config.yaml
n_layer: 15
d_model: 640
n_head: 5
n_kv_head: 1
head_dim: 128
d_mlp: 2560
vocab_size: 8192
activation: "squared_relu"
norm: "rmsnorm"
norm_place: "pre"
norm_eps: 1e-05
positions: "rope"
rope_base: 100000.0
rope_fraction: 1.0
qk_norm: false
attn_scale: 0.0884
bias: "none"
tie_embeddings: true
parallel_block: false
init: "uniform"
init_std_qkv: 0.023
init_std_o: 0.00421
init_std_up: 0.023
init_std_down: 0.0021
optimizer: "muon_variant"
lr: 0.00104
lr_mult_o: 1.5
lr_mult_down: 1.5
beta1: 0.93
lr_head: 0.00595
grad_clip: 2.0
warmup_steps: 200
schedule: "wsd"
decay_fraction: 0.643
decay_shape: "linear"
final_lr_fraction: 0.1
batch_tokens: 131072
seq_len: 1024
doc_mask: true
train_tokens: 900600000
steps: 6872
dataset: "wikipedia_en"
MLP neurons of a small language model. Each row is named by its layer, matrix (up: input weights; down: output weights) and neuron, and shows model dimensions 288-543. Each number is 500 + 40 x the weight over its row's rms, rounded and kept within 0 to 999. Numbers have three digits each.
Before each neuron's rows, "fires on" lists the tokens most often at its 100 highest values on Wikipedia text that the model never trained on.

fires on: " a", " /"
L7.up616:449539529486518521491458514452445534454484532501594464481544468511472514440493521503562574484484388522525511472501557462522475525568516519569477573499465521488499503530438530483515513488560530459517504526491470442477591466546445462540529510506503543590523542505482485474498465533464481503514513530459529587561488470445513535563475483531582493536446507441557546436477553574469518491482530474545503508515491503551498394472517542524487461455572549453455486476484603593476517489496448542488428569557562511463504563522489526531529525510484535486483557416501422433524349528444534505461532463481517494481529491478492476499454512497483518536494488558452482543499501523531504572491578492429532467514501458525524487429502549554517538569499463493497541422524472500484489448500544
L7.down616:542524514529503548461457557432501519468525472504586459492467512543551456403478500594395436553554485478494544443555437482569542460556525458446528542546518503524551481486522478529484474542483521526513484543446554483549555407551451487518586481499438489560463455506449464484505540482534490456514511481559461573506467533440503483513532554503460509474519436525491512533488474519565452607521503520484521481519556468525464565502605497553485528469528527425488512560472524534516534501562532530490502509521475439543505462498510481475482481542525451543508483445476455551553524523462565478503527435518444441552534426532474506455521606500523505472550489527443490449454505462505487525529466464445505530491478439502496557513491506519472478479504600496438518565534453523453457516536467

fires on: " for", " to", " on"
L7.up1002:471506485480461488536491484497409511512526462477470543454496539500494547517542477471491507527552420541514510472488518464547516452481546491442513467460410435507533502487450544503490506496532491485564526526574561506493501528476559510421472566489513469587492441532494401511481481537442491473509512574495467467469511570472541492516439469576578512491559512507478396477539521512513569518518492457473473552485492488464562485532462430496534543456530449504472448464449518546544510485522450488454490482581504463516489529514554555480485500487544461532549544458444517469397491491458544500471444460499477502501474463482492555498507435564429521504507559434507533480544475462500447515554540469525536531588510453531523448549538506435453488540464532448495443552512527443434456505528508
L7.down1002:464523463451612549520516502509472464542485510583618514555558489455498532482555455470550558486472522505503545550525417487501435567506577547424521494490474533538567476501533497459494573473560510532456509506484481462470456525574544518523547501475542496486484454501487542527524480501563516456500475542477511514525573504489448523543467465532593422494482513453475553459459521517512547496535475444417515466496485538450576501458515550518432508498503492512496489504468468551546493548520467499468458517484502517444442518431502455506481490562511563527556522513547557456549569519522469480502465416505478514506524507451493429569550504480555557529486525511410429495536451503544549509478561476501567496556529447529461436543530540441464537486486423512558544533549550465476563457473595

fires on: " at", " in"
L7.up215:496546519503536518529492405545471444478541460474471531549489548480489527492464574544495508560523530473508554457452444517493448600474459534498538441486523449469470456506547455511536503478470481454509500438522535549520535512479422530471533462533465471569475474443504477516519438506432516471446459476479483505560475508516548524530527480590424470507470565444524529504508523549494516497442514469575466513435450502543562490500495480595491503480534483520438475470462473508507533499475530500544519453441497494556487490517471448566465534461509463479542476452485493480525535520471445479444491475527572527560502538527564472519459569483458486471539467505554484472499481546543535487381484565472500529523493493496613427467504436540551485496534540490524519534462499554510536566503516
L7.down215:529498440545519494446442493545564474476546483525457529528526446502444398488432496517481516499479531499398467493521538455464476524475496544504517541498452511528434502505495496557480468472503542465484487384442471455585506542501528615444490502516551587508475555564487454497472509490474439504516567507518457513501527526513466532452506467502534503545510517440493464484541509530473567537474543564544576483538555523495428440517467537466451402545475591493463493499484497492457507465442469509480493491567542529498501553448508484498489538488540570528534533495541439580510483467513487528515559557501504542453462549503454562443450522484553507500499477472459446473531448526551454509497507436526491484525569498464550473491490435507561513484420519411502533497559476552452422494530573

fires on: ",", ")", " also", " to", "%"
L7.up190:529490528528490507499556482453471498471491507491531554503445544527553549556518465500512441501511518482463460487578456495467457494464535536530566532502518512466574472529504500533520515468449408435456514544496525541468558506501493521492450458511492485477503463451517517512521514505513476581453392515520506499565461535543456481485566559512486486520611457501481494526424477506534503565497530496527454452478578492527465465475526497486525496476577573441472446474506481522503538491473499500512436457502449505509541499456484453493520503535520537480464444480529490472461453470515509508565542542517478513454531524599615477492459533532437431486514472565478476496547502533464480434429484489525478466493477533481536502526566452527508540488478416434448515543428494506470599492476466
L7.down190:515447451505436541483490528505528473554384504434484522533509521516536419454522460485526492451511455485410496476515435549471516501496480486470532488527573420521510523486540520500542561565597516416509509437568484477506490478538554483510500523480456513499525542488514578448469463499470465498463531588502462506485491513560512512515485513513560522491513462532498473455544539561494541513507542453496469479511487507531471546575477547466471439526397523517489550595464488477506511478497518485528493474489470430529524531465484543447531462498505491493457471493487511542455553453532451548444470537528596504470511465465498431494554532493499540476528477506551565460467540527426480524495526447546496551588493571523464446551511473434516521414525522514561459527490428512568502483453421

fires on: ",", " such", "—"
L7.up1989:497549483521496487441560502493446516488483486492492495531522529454595556527441514501451500478551451522517453481512487457511474447475464554485568492461511472465517515506437500507492580433529522453541524502452551481445538541494460503490537495573497434442504473415506513560476511478466477438510485415473587510541469502502526477524536474531477489472498485539470538471480532479591445516525467456514518513501517557447559464444448512540520520545501471532430514477551483469406507545412416540525569561453412491503522469536500490487487469458435519473502452481459452549498441498475492463539483458529518477513512481533522522521515542476463482461542516548481455473575551536516551496531524476550498473574499526517475468529528490520435509512532465516497501567421456464542548474496458
L7.down1989:517450436572463510468511547549523450536539528472468489519487532498478432519538504531519564488493532521517533516571520420458484504533420537534497518584496504436460526513558499451609473486477505528560450514500496510494517525480553505541484459494552570568501535490511541530511454523552568497440478471496499467531472484497499497505516434514474477489575468525545458500497492470540514572510518513424481606523474501474480508559520513539434519522484526464476474500481472563489584523416519463525554505478489515579540485446516476455421483541525466637528506613476505521488494439466486532529431490558531488495503493484519431518500552490476444536509455499507535491549513454515444551495551464557444516517443506521534529556449530439471526475463557448531443469497473545524406484478407

fires on: "-", " (", "–", " |", " under", " back"
L7.up2112:511584531458533564507495484524566553500465456486443466514544524546492479509412504508481568567523464443444584449535465494527441464505542442481488541523465530504489477421510533510426496576469552504584455555513508619500463503482513482413480454515476436521415453491487485505541449518448478534542458474512428584503490482409466477492492502502524510527491484516554549466498486459555463504503489513565485536445487495479479546470537456509549513514424511496511497464606553543489494600526515469499481553484516448552543527545455518486501442508528487504561513460473502480468504519566452447519492527452466560425467479456510460535479500505546551446537499495496450505467511516488500462462559477511586430435552490495545485512509526506529560537474533469465485522437580513474418527485530
L7.down2112:498522547502456428506483473456509545446432510460561477468575482562464466540484547496566484419489471494525411481394453517518528500500485427500546496504515532516558522481449512441535545504475579570555359548476528446462449483498545583562472477534521462516556545532476510488534520500508517468551535462547447554530483518501536431534471553453555468450533529535436542519529506466471492497461482518508493474483459465496542545482502563506507468524506560546544503509536480513492517544517560441507449491493557508495458531510517456517547515509556527499455559479540518491463481584410493524495495550430571541491451546490482504504434487491491549541502491400503533554471496466466456473497507446489540498504432538437507485507502490525474550452493533553495481526523530507456452535501496

fires on: ",", " and", " I", ":"
L7.up802:520511486535542533488496519456487558454482577514545447489446530470535515531522530527469589541482501483512513506508545500475467496466512524544496493488497523437505410458516567486419520384549499437578443492471470522536541517449517422514550498488397523545482600483436560478496463458499541468506495506508513469472503565546498507475519464450468491505564490470494485479441516538463525496541544577495496534521580385550548532454545452511507539459481503433461516480505464483528518489499523407443462503482554558535560429477493571531529490449482467489477480440539496571496464488415537535482518511473441461457463582452491502499584558529443426484472542494438446518516492484519594425520500461466550525453467481524533467417466579529520550585461548516472577487423509528395535484521525
L7.down802:533511517569483522441429439478528441445538493458455510529438489484479496540450476543518546494510562506498513560504517484531549484461532584456569522480546481529511484546528508482522421524496534479430508484445497451480502488456510578570526562537499484555493531452509435509506506492450429507473520467532446429556529471453511494541508504510413480511487493489407537455499515512450558434427446484555568534534551474456479431451468461444518528416478466498485535460419441420492482434525469554528517451520518527462554581471533520530404444541538483454507424484483511451531536461548536553473490542494544394417480422493498512524527485517445496488534464561597550525551498531462463490440495475506517503552493447586529524531578535458537529469473480456503541507496509478469445514493507

fires on: " in", " on", " to", " for", " the", "-"
L7.up162:481490514430600508466544397519516455446577502533494482469449520550549518432509460521493540547492535499491493454439465532551477476431449476532431494492461536510526488498520497546558539535506470550525498415440418495496529493481519466433499483426543501556444465484603480524487492493488498533504495494526518544505434481498520414550522526579445491591594504433542567530542426495466532442475567500573474574562561536520550550495505477444481477538455505487485493514564469539589548502474443503472566510473512424496567443556515584446514538515553518487543389443504528494534581541512537510503484509497513486495534513525458516479525474574562426506443457534549619535532495514405510448535545528543481493553555469470540505482528524458512530563465453513533526542485463443561502507525546
L7.down162:509564493549517506548475584534516526469502470549562480525490500481502513513517498495506524443502520464506506516474517452508507556499525445529553577498479534429414464522562544496474587457476499447543434486472459514640510434522480481466532590534534483457452543489542489518540454514483509510435483503511496519611454514507496544459514498526537503481473549511485503421563581537593409484505461464431455460519513559496474487533434536577500455540494471485469553534557538437478467522535512521516519556569443491520461527503519471499477516422520501505526465441459479538470475508481500482480438543520485455514521554469485529496497504510430414443547465513495423426503530521520460433477548535465546488517494455540500507501456486518494526451518506516539587560566463526546535559500554

fires on: " 0", " ev", " Ev", " over", " ran"
L7.up2466:493514543454513572479468516517557463476511495497484476447441463513465470493503522486553493486541487456451504459476515458512513548498493566534532433520569430544485525528501543538445448428418501539481487442489494573487527478428530465491467517492490504510499492528559484472437548496420411460551498516550582487463502481517452473564513488473484466426512535514532514533488468479511508551420460523483438576533501483453597516547448470573523500427503529522536518565540508445499516502484493563514546484514463517507518466487446503528484575474492570538569517469471501499454555451441498468521501490494522485558506493446582516465489487475544512511561584421485538470462479476486491457442412549509417476482512478486497589540561509411502466429538470535495522502507526456490478436459575
L7.down2466:525422510436542509465488470510509474524443489540574477512519520537528404551492486541489506574457550582389585481459451506584564586555511529472454471507511467530473476488441520574560444527475543496472524480448527507512489437479513464482459485525453535499526547529522506411553574500474493509551523511538568498517459474495524434459494494538494491519453511473482525475495494470504514563463518447487524499535504477365490426506512511544557479505521508530520477482495482463439480524549592471535455501553539496500411579495414507499480565476498489488509521535487480525484541514473516465503461444518493448506540530478435541481531493533516525477506462451484477499549529547508555538536467515436566465450519583478491498443504562493439451548507487475481524470478598463570498488528524

fires on: " km", " in", "/", "{", " (", ":"
L7.up1688:510474544494480499552540504479523460440494435544553524527506553522520459496481542559502515487547520468517527553480451514451486474445464535524499494526510484450465511527499519517419508451459478490512494489470552458490464436431504478519517476538444554514498571443472540473540474546560531527510544534504464577497575476409494565473497529477495491502506547477505514513547451451472479430470476525601531492448540504468446494496483476563547577527442504483525584498558488486475472536512478530474494423479541543491451457498498564447429502516480455477530490415466450523558489499535532512474497489483526487449472524504506505500541529546464494467525577527536607552491481443481482457492490489502486520514453494523461492510551540514495456492517580457480487486615522518495551489498414
L7.down1688:470573525521429560537540499518471511530447416550564461422522465413517506485490498563580558403479476583481496472535514478482457510506503525499531497499493459461475514507495500448466483489528521435546391499512506511555499513511495457572470501476561524469485484501462525505450525485531507436485475526459504455590424483518469523422513506541539453474503488462501493606445553517448488497432526394503478507542517511552561528512554497531499551505496466485495460452548540535453507540478521554499524541589461465439476483481542516542469515481537530477469438496465528525544517492463477540529466471502492495550513528524515559502528495468499420465495522484487535493522537512474581476515451512489468525500515549463563437465383473512430530522521555518531499480486533514498529473531448

fires on: "|", " a", " Service", " or", " of", " 88"
L7.up435:509478469480467541503550504511535460544469515521542463492523455527585427594550440465481466528552481505465475483500504454553536499435589544519433477449444525457519447570474503522431542453502520489534495428455594557471482545517552420451524493528477470483535558473508518516536528479481530507563435509561591556488459543497503552515551547473544489506461483435605466461522433479501428507501546495562459498486525530454543471535531556524549513476425569484460494529505548579481509516548514543525429544485471494431415487501535530541548487484517433506541507535502488512452538550478435481428475516440446489499497478433436503521536474576509537521490487529453537509516474450497487570482537487504490463504484510525546535525534508458551496433513428477514493518559538470517535460538446
L7.down435:497565488434515516501474491480547546434451483517620396470476469548545442494545576489490568475561489389582452530526451541482551440547493499440490506539490530439458487590490495428405518554572523492462504460459484471483462503465507534513469512467486484522476477473443467501527499483510448456467445499480509465537550606476445486553522537507457493532498446515549579535473507482474590507498500608563447479522533540463558516529475486531510468567469539502445488515537532491459478488495531526467501532480521532462544493535521571503474490503511476552498456444482491495519513558507510486444508481517628522561501518518503459517567565493494547508515478551427549510454467458476524498453464494491535479510524467489529520474491456479531469531500391516495541465495538500534474483451522

fires on: " and", ",", " to", "Early", " Early", " &"
L7.up1607:463524532530458467497514541487502590490539524466566513562555418453490553554509526518481485526599522483449483429419446381554516472476530528455525491498539492527535463445463515478404504532484515474477506454498526427523478495457467465462504531506448550467459475528538491533450493530509466562485482513487495510483548527429490504445508504448556477473470427523522506439422578552441541496473441481463515518489465488495483536485391514473489474570544491469469531446465483485517467573506507519529444508469556437510410496520531547503541494523463470499515438519442556516538474512560503481478529489518579482479473501535491571538517512565492551432483435487469448476548474547496573485519488488495504450628534546454485422580454504458539505531548474520484497488379484472596505428493504
L7.down1607:491571490559472528539490425526447448522504519441442466501480522560492435509506511517507516496476600574498519473540563524474512477501507529473524450496473443540504440482545578482539497537520493522487515558539474570590474471541541378521490537484574461510449562507513446460538465498535418494465449504516513539503485506540450474484531499473522431516472495447494576481497552478621483433526581563523427459504532527504542505500579569501524463505523498451425483520505491607503532530552498460482593497503517485459392564541436539528499476486535532544481431512545528478407513582578537511476512508526467466569489541431461461539450524518497488476476620449518448455465517462556541523499464489461431552424509503457467450509524542496476411505431536517482544522466505485447474546481508

fires on: ":", " of", ",", " |", "Since", " ("
L7.up2508:516548557477548538473477539516494518493494423462490501583477497531467574523512504551502518542469492468557458555467469544522525445485481449476444507541534526519502477434521526481464525563571485524437446497469559486520383405489479472530492485469476470534488464491571449516521483498506538465578430545525486508511504501564524481523520494538525499520463558463504533518507421406524514549552517512520512492500551468463469481478527452452513529469483444554535635547498484485487539532505468516501522540388450477446480447438511518477531472511525450527462452510460494503562485473504523458435476458531491473458522483506519471436488471468534509438521483532528536509484530517525483510534504568480479527472490553496540542448447524435483485478501513403578441490574518515539472475508436
L7.down2508:544474517474517493464450490522510514406505511515472485464541454541476523449497533527497466471471474536522505483474481453492466483513487522561507477369533473556475552528447524454450506542483508514579419526489549467539495551479517536523509443480513474478485492511426549446539477501494559526515494461496521469574456458450510492502552537516517504528471469543484496560518482472479522537566444526522424541561467486524516489505509550498487526473539522507553436481556496405522460452469482514484457418504515506515520473545447460516544502508471532503507453443462530431537442534474524458524559450434494427647586478517453587503453523441390500507509492490495532502504561434563531564550601436468445479499542489521457563497564464528459539480437558407522491397537468467508419488573494

fires on: " in", " on"
L7.up1663:422556469491505555482431506428473511603478486439499465438480546493493530499592530467553503512563546520525484497476510511468508499442536545497468516516554487501517543486538508496454505460412534568505564479440531407492497565549534482516535496488483512481544434542450482519533519484499613486425458473535552474531445508498545518531500501497479497526495512499584543484484555500525606526464426457515518478493543368511609534495484455529526479516534512450481512504504511492480548568440532466490607436527492548517465556530524590503474442497524444487538501449508487469415483530430558502534456497496488531493440548442472493568557521523539417483558543449491489505433514567395509456509555569480472519478498460416495438562471573519440519530513493427556573617455537485514524452488499
L7.down1663:493530505473480453477496527538488534461546546551538527512537548500525472415546483457518448487559578435483481505507448552468422567582459514507452464452482501516538487464452520537494475530572496458535460547468562467466507541506455503540528538520499501482538484592548457444457478477480486514537497578490423555508569466533476496510487463538453452448499540468465569513474611509563490446530519513484507454461478545420496521543524498486449470536543481485615489455468472540509469469499441587542484466421541466431574462538525491463440484483509531469505490470430603520571531540473481483526494553484471528511574505517516469531501521423473476477483501554449549560547536517479539476453560545458400477483439537504495481539488499488525463503476508466490471524541514455556492483472479

fires on: " and", ",", " on", " with", " or", " by"
L7.up468:405517452449469468503513477470481467566500467501559439542475476495516528436421472549529452485469556453484478498501503513532468486484504463561468531573490543484522548424536511550381572504447522504457472490461495460461483496457499517505483471549582471386543545507486444534439478406588393409497537488497514504473430463520511520513478496597499446530424541463539545560510510524434499494412488588512546476488440487479462489502493503539519527526478462490434551452518442476474543426499506505465471545483611469552534470537508474482434487508553425530419525502507498511473482436495546518468503497478479496560519488484503470387471551496510552574442482452495490464435485504489497591496460499433489516567490476514501477510472477494470521488512505487509584457443409448483513477513529
L7.down468:506525527495507502484486542529525571519551492474505495465440423527481494465442499515527530464512524489503484458466487476519551483495559558441550512471601522524574455482445496515546554525520529521497529545508556513524481502504520494494502478494433486443525474563514482492495485534472524480497441566485485496496494446484497552528436474448480464516598540478445523515427518561470507404532467467474516402555522564525506563537570511507441492491481503441487519484501524484454453520600438445542530467492490457502555510494568479515521586491513492462498498423396538472520467461499496463462525436499413466492541553480454479454509468504517533524515481451442480453527477512532504504553550483527482489504467536538527475542514481498534499465468468530501438526417512513534446490485487

fires on: "-", " in"
L7.up352:553451475526482478552485457542521464514556459516487523501459522546505492574405522423497396530472491522535479457532467561478488514483457478497550524450539427506530424539545424475522546474447450547501465502540578467465562546500473500529429508586485524480489507479527454584536538539479554439495507433476558516550475457458564462575447481416500509542532522526482493532502514491506506456499472486492479474519516563487487438466548464508480527544507480470565496509473570566546505497517474488493528507478494505568571517444522530528497507488541489510513495464493390483436521511492527512485486570526524605532458469465501459514482519505551433462503472499502546527482492489541438502489517449465491457534459459480491487415499530497467461555562499523456502415507457521550406483540503
L7.down352:528473460461406500424481480540514512551434462444562532501497452482539500540526524446521578489480552433422524480500466531437493568509601482509564533533443513530518492532521490511488496510451544537511470484462449548568460523486549504480550492497490507536450560484472428561515543444493534492500459402507513517482491540510513523503474474473535469475551527544524467490493461523573510480449489507520472451503540466492538471462454460513537466511533500510503540479443509574569392549500511397551585587508507565430508518446544483486421435557519530488486470524498519521492528589566467425537507477560538527527531451545508480431464477465542471583487479557538593395412554517455474487500506515484538447523533534457524481559458559461560497467433503510518422478492427560484485499560538

fires on: ".", " and", ",", " to"
L7.up1413:527526445484494532457469528419409491562515537524511542466485503546493519485558489560497525489529507441512506519534534492578576405530496511505498535573503509507453406480491514505513489518513547472554519547489481423460437469548390483462437491466505533493522483488491497489532554555470549486459467538493475440503448520507505501476450532476466494492488521496517533449425565524427475537492473519490448489508449473504541476541499469472536483509464473513493539482520527496479463503532523536517463574499493461530506498469563547481459451542518535492500467572449455564509546541548480485423486514428465492481510506493559471424450366538441550493525537455500511485523466524504468510451503468528575495528607548488443487475493562506397522481516542524511506490492426588467478504525539
L7.down1413:521477453492468473487472518528517503470438511504522559498443454542499540541509482580479481530521491555489535462482470553518490435540477503510392466504458576546552478490443514591528532415486447550563513570455514549592476541544491447515555526395410463454480543548501463540512496533445491490479472546517533514494398503504410481551564496462478467500474505439512450486492525530466511497525526465496474474424536496561534529556519442527499485555381494426466507495569574473485553543578505474507524510482535486473496527528468554531537518447517532503535510538608503479469505548486524473492465534453549495409507509515467483467473506529523440575483480476408564501494572514490485522503580540573460582460492546455466518515548535476501442514502522487513522526422512459499540467531499

fires on: " at", " and", " in", " held", ";"
L7.up1797:475521490539444494498487508495519448575550498451571464505475450514452473505535493474531506486486526457468486473530500549473520483501457585511529521504526485413467473519519524511492460507516562492496468477536488514532487562457526470433525477504470532480564486554506537458466499482449477440527459463555565548424553438545487521450533523532378472529511536449551534498598531533443484486501489522475460447522595451473475513616462538542500457548416563456551493488514484458485522450474461563538540446500466442512451529466461446517487487421526476443474463523431528498468507502464559557468535499484476564465564528553536491524580498529543436547515516487554444557494437524556503531496454526468562549507555553565501482457474504522495490435470457487520552527489559505538467494450591
L7.down1797:474425542562532534501429491550544497501553494516416459499487518522561556510536429469527478489571542540498481500458510505592563512513493499508522479526438490499486541508447478541502550471621429496507519529502465441546500487497508499482459521520493528565464533500569527502505555519463514543578491573423444486452515529541474452469556493499417485432521509466455471467514514467448427573544503513507514480502503532507436470468443529455526466522498534483506444499467551559465489610485445415482564525439522453528505512518529506421515532489556576483461515456470496504545479496445569448502528499461527466470465530536477427602487567492452517452397542500477554522502434501486484538494541485476470552596429504527509495530504425513471467493484437488510544521461497504417516492512558

fires on: " |", " in", " at", "0", ":"
L7.up1052:509495450591522471499461532494539503407490538534391464539558477468466506503457499463516568521515491514510562512424480558518476552497510533560539496586550471424455555482478487545507486510421503441482410497508474483480501494476435528474438564562538510487449522547418496477471504535497475465497460436533502493527464542525549494503466428423440505498538445437423558535494518512423469503503512570476523566532514476554523441484497518556574487491481544482489512498471507460427514484503472504442481450547529514484521537489497515443493595517506484463447490506492446483457523495557500478595512507532493541594446437450496576484423503501496464535577499601437522564496526451475467563534483514508453479535500475637491480545499571494533455553470560585536481534487482485526512503474504
L7.down1052:500548463462535527511485544441472490540473510490525526535521464499536508536515525526447520482504509497451530446553552498460545527536506381628512507483507539523464511447490573526599470598484423499478455460470456467496478481460497467553509431444524506456520475617526548484525487522545509437431476521520494518580519491570466506451459511484462493521454529481475580544577539517489492474541505471494499543498569473507526545540604438512519568499460482513501465450538538521532458486548461521492475434536449580556485482513455586540511471518517496499494436463534473589491534501529508562532472490406475527543516498473518467472528400479533509551532592430545560470514485545564536470465458464574502556476514548521496532476498523411477432451478542552525461472559493508533526475552531

fires on: " and", ",", " or", " of", "F", " so"
L7.up2264:440514470464522453508527471496523587492530529517586478502443439474493552496468513437436406521559527490463576527491448469531436473505468414444542475471511513443507467468479525497467466554544544536479508448478471551533473463515508485450450514490528478541477505538454484487480491485467486522531446522561506434527422531493489502451484563508545452507535498466411426580536464479460523516599474456459513509555484473517485500444489531442530486504538477557418521510510496500453465505507536500486513535483474502460552472558472586462533547419493529539499522515498491529508543550554495582488472536556537524512523505521558488469517505477455435484463428462460466468480513465504541506506550483504439473546430420538456469520491526512458471503520450507485479509476471562511450476481456
L7.down2264:498530556606459503459504547469472425488436534529499483501596508420492553522509522540573527438487590467530517509430509474422530416516455504453525472481521504539476481496489462504521508510516431571456492501523474465445424547518498542501541462515513480497444490462477534466515513472439464489503540489456414493521487518516505550501520565492479473457490526465408481463448562520461476476492472520404441482565528545479501467469510489420405539445544495458502490464494484516549538484501490493506511420541522510448410526451531518496485444526535526505458436471507449512491490461476527485501588441553541498512498472506516552553434515448480567483508550556482434538509461555481443481503532518515554462462436524499474561515565527467443503522546466449597542509489599498489436493462484

fires on: " |", " in", " Ad", " Is", " full"
L7.up1309:565589570479471584493495520513541465465462497493439565522493536481455542439458507510407547531523479525515478511471483519454510524455506556531531520536492443503420478469494437500448394465433532458467530507440483471468477542524516545508485490503555559518506536525543361517544506508586400454451547456474491455511544567526501463549499426517458492457478468462566540517541510476398564482463510492524465459456508459406494481500491546423523544433450492447445524462463517510493517545502504541512499481533551462381498468508582529477455526552539487442523537461485470507499540508540497528475493523520541574491587495486525488436499526565495470568528530465451552511514507470480470466535440517468483470556458427510563570479468511493529486488473561473482524525467474433492511520431471
L7.down1309:522446471531488509463513456511453495513459476502415513522519558502508502483529522516511496561474528516445484500480577535441435540532545524495507532416464507498465523557420443483546404476450532527506474460529483425472513436531457491535512503514512530526458514542473535496473467561583440482491509483495495558451492506532501482556482501500459597452481509497524571571581525516464498510481501469507495485503477547543468487527468452418472495438545497479467477462507522511566476546429502412465508465488397517494505532501445501451475526490511519499464511485474524512550584542428493531591430474523545542489483540544509396467474554463536441496474516511510497482461467446513558536456464508502523529431521544528444611474503479450586456519503479485470478458505522474520399483528505

fires on: " to", "-", " at", "in", " in"
L7.up206:594629496460425450467480576527497540467493481536496455453495529480547546498483511519544456558472545533531518450500461459470508542419482583498491551545554544445473494464483503490548446524450493475537489474538492570539471479528446433492504515486445501493448489523490489536458524479480516517498574519491424478473474425471487521495440464487545580476569484447517519471527509557534567481535516591484456483504500429550508522521540464505502481503487530507503500533475531491404555579509494444480568486545500418530584518525590464569480470501448547442537481573465536501454554536453549527422542553493644487485484477529520480513471431508521543516440454458467488525466482531467529512473446503436557487466470467461499496515436588497470489491534483513567477592518503540524558498453526
L7.down206:520530488495422490480465510464507516462509419459507524522479519503506404474503524537431538536549527478580492495495520535518579466502597503536504435466459441506507524515462550501501503499427514500496559480480483437465535494497466487489542443506526478529526469530490508420500421478525499572505432476473484486411570457501541499450432461539515496500428485445505438513524533487527530428546548468522560491502578444476472528469544490496595558537504417537520512516559460492415488422579478442568481527458543497474557522498490569565458517472487493503490478537517455558437470500547537523494453527564455513547532536482516506450506505477558502445500519531477428555516470507489546492545455481437518494447580565437481542551498458456505515496480551486508507455468431497516507470568562

fires on: "-", " in", "/", " ("
L7.up63:471481426509471520498539523496514502538526458450634471511533513562498480551478507545527530454542502476525582453572420497528446558474556554515476484517556541477510431512500497546491538445490461545528498581521575488483513421501519465449459479523490438526484475502508483476438440503432579539534474501507481509485526474539492540425579508452539477552497558466529481532483534557503554501504451496658465504508478565525434528470541492543551582526528536493477504475480494513495530465476454438529440500489418519532507504476478492475492475539600457474526462570469428465543527509565464436486509472444464518525441506504458477467517509569510473490515508522536446495504545529546491498441510499514497512540469451526614518462482522455496455497546470548461520511517491461477487504500444
L7.down63:530512473408499532511517401517505378518469521528553547538526456514429483447456471550519409522523447429475533521485478458516460523479506424563522415517586571441513403527503467514512487431529552476564538481577506503490505499495454484454446468508522510438511539489494475555411513510526540536491407460544522468555602492555503512469472500503488524418540513452503522545450486460482507429458523526515508456491544497484486499483490492498501441526526472557491506539541503540410474560452522451481515510431497548523509512492529463503500557496472466465482494461486511529541467541491579483499562555489524436533544521453469514566548512536511541452488479475473493560427511410501540408467524459470496533553501568545489512484516508484597466446569516474479597540570459461466451450568559

fires on: "s", "os", "r", "ri", "no", "us"
L7.up850:410347527495419456530450431528466519494511523504408478489505517447515528437509484467472532542471460493494483465499493513545449506502556555485453567521510510522521523448432460506473533522509596461547510450451498564503407479497446493483576527461467506530528477507487495477555456470542536424513509547516513507475452504560527493503485455542474566482467512503488539475514496554490509470461512460477509490530557582476494499460502535410506479514520443449445564477467525455482479408437523593514488495573524513435430453471435493512528553483491447498524467487549503521552513485434544521551482514525500407507526564485546484470504408526513518519596507473467476395469447463529489485583468512494471482510527496575555418463504500493489479495487470546504491501427466478530505521512508
L7.down850:454411520515474526564543363445502490501495452475494499567466539456491495491474489534499529423528421439427508383521498475544466455545521542485449479548554479541510438509533534513434477480432467487508527414513541553545548444545505498484486497550491475523442462494604521418493534551489542477535529506539545570484573527553502460520514493424508530475472563525467494498521456523515564476470456498516475572444524469509439527482446493462465460541498521517469570479536556398447448478477480491509506519446545470451503483469496491532489479532463447485454505447524522472558523490490417523506572546438506516494572461489480500446497467490488509523477486500535585535486431474497500464508463493491516470531547547513552510542501442494513498627480535468518535459507445506462479459468560

fires on: " |", " (", "|", " for", " +"
L7.up2476:533545504561504526473495475470519476500470504487548520510508530495420472501476528537464492533542501536534576496545486465485455463519516493512516521393472514538536507467513485509466467475516601528485503466442480454502491421489493484460538472431514498459493495573553549506496524602407551441533501444517464536467477483514483495598510462489427477486493525538534492452505554468536489501469482533509548515482433427510526431498403473610470527443523429542476522468449566472493479582523524523470470471560484491529467475465558516532481427495504469539547515510483523415484484438528492558470451494492422502517579454563537531465469546538481463482522521516466502559521475582611549431476438478548512470427567479542534420536504531569409467496461483494552477520448591463522542477516500
L7.down2476:460566521499531494444457424457462541451483529518552503503553575504474525529566520537505486463440531459537543497491579486426506515497528466441463489440433493472580521436560479510554440481503506554505527566436523541481392447522577539479517443453471491533530494565500526528517519534472466471563494450513511538486508477536520549501551475546440525535489464462496499417547489542467506545498547544548477434480483472441483458458500520447477460434426532506519494510602455536486515559506537470496497514533494500523467461485563447538501501519584427470431585480515473488450523466431557519530521505487504494540442519544478589488483463431491493486469498455531503533454578485502528490533472494486510574417480510544561413337480536544514411517522521518546466543502565540542479489559477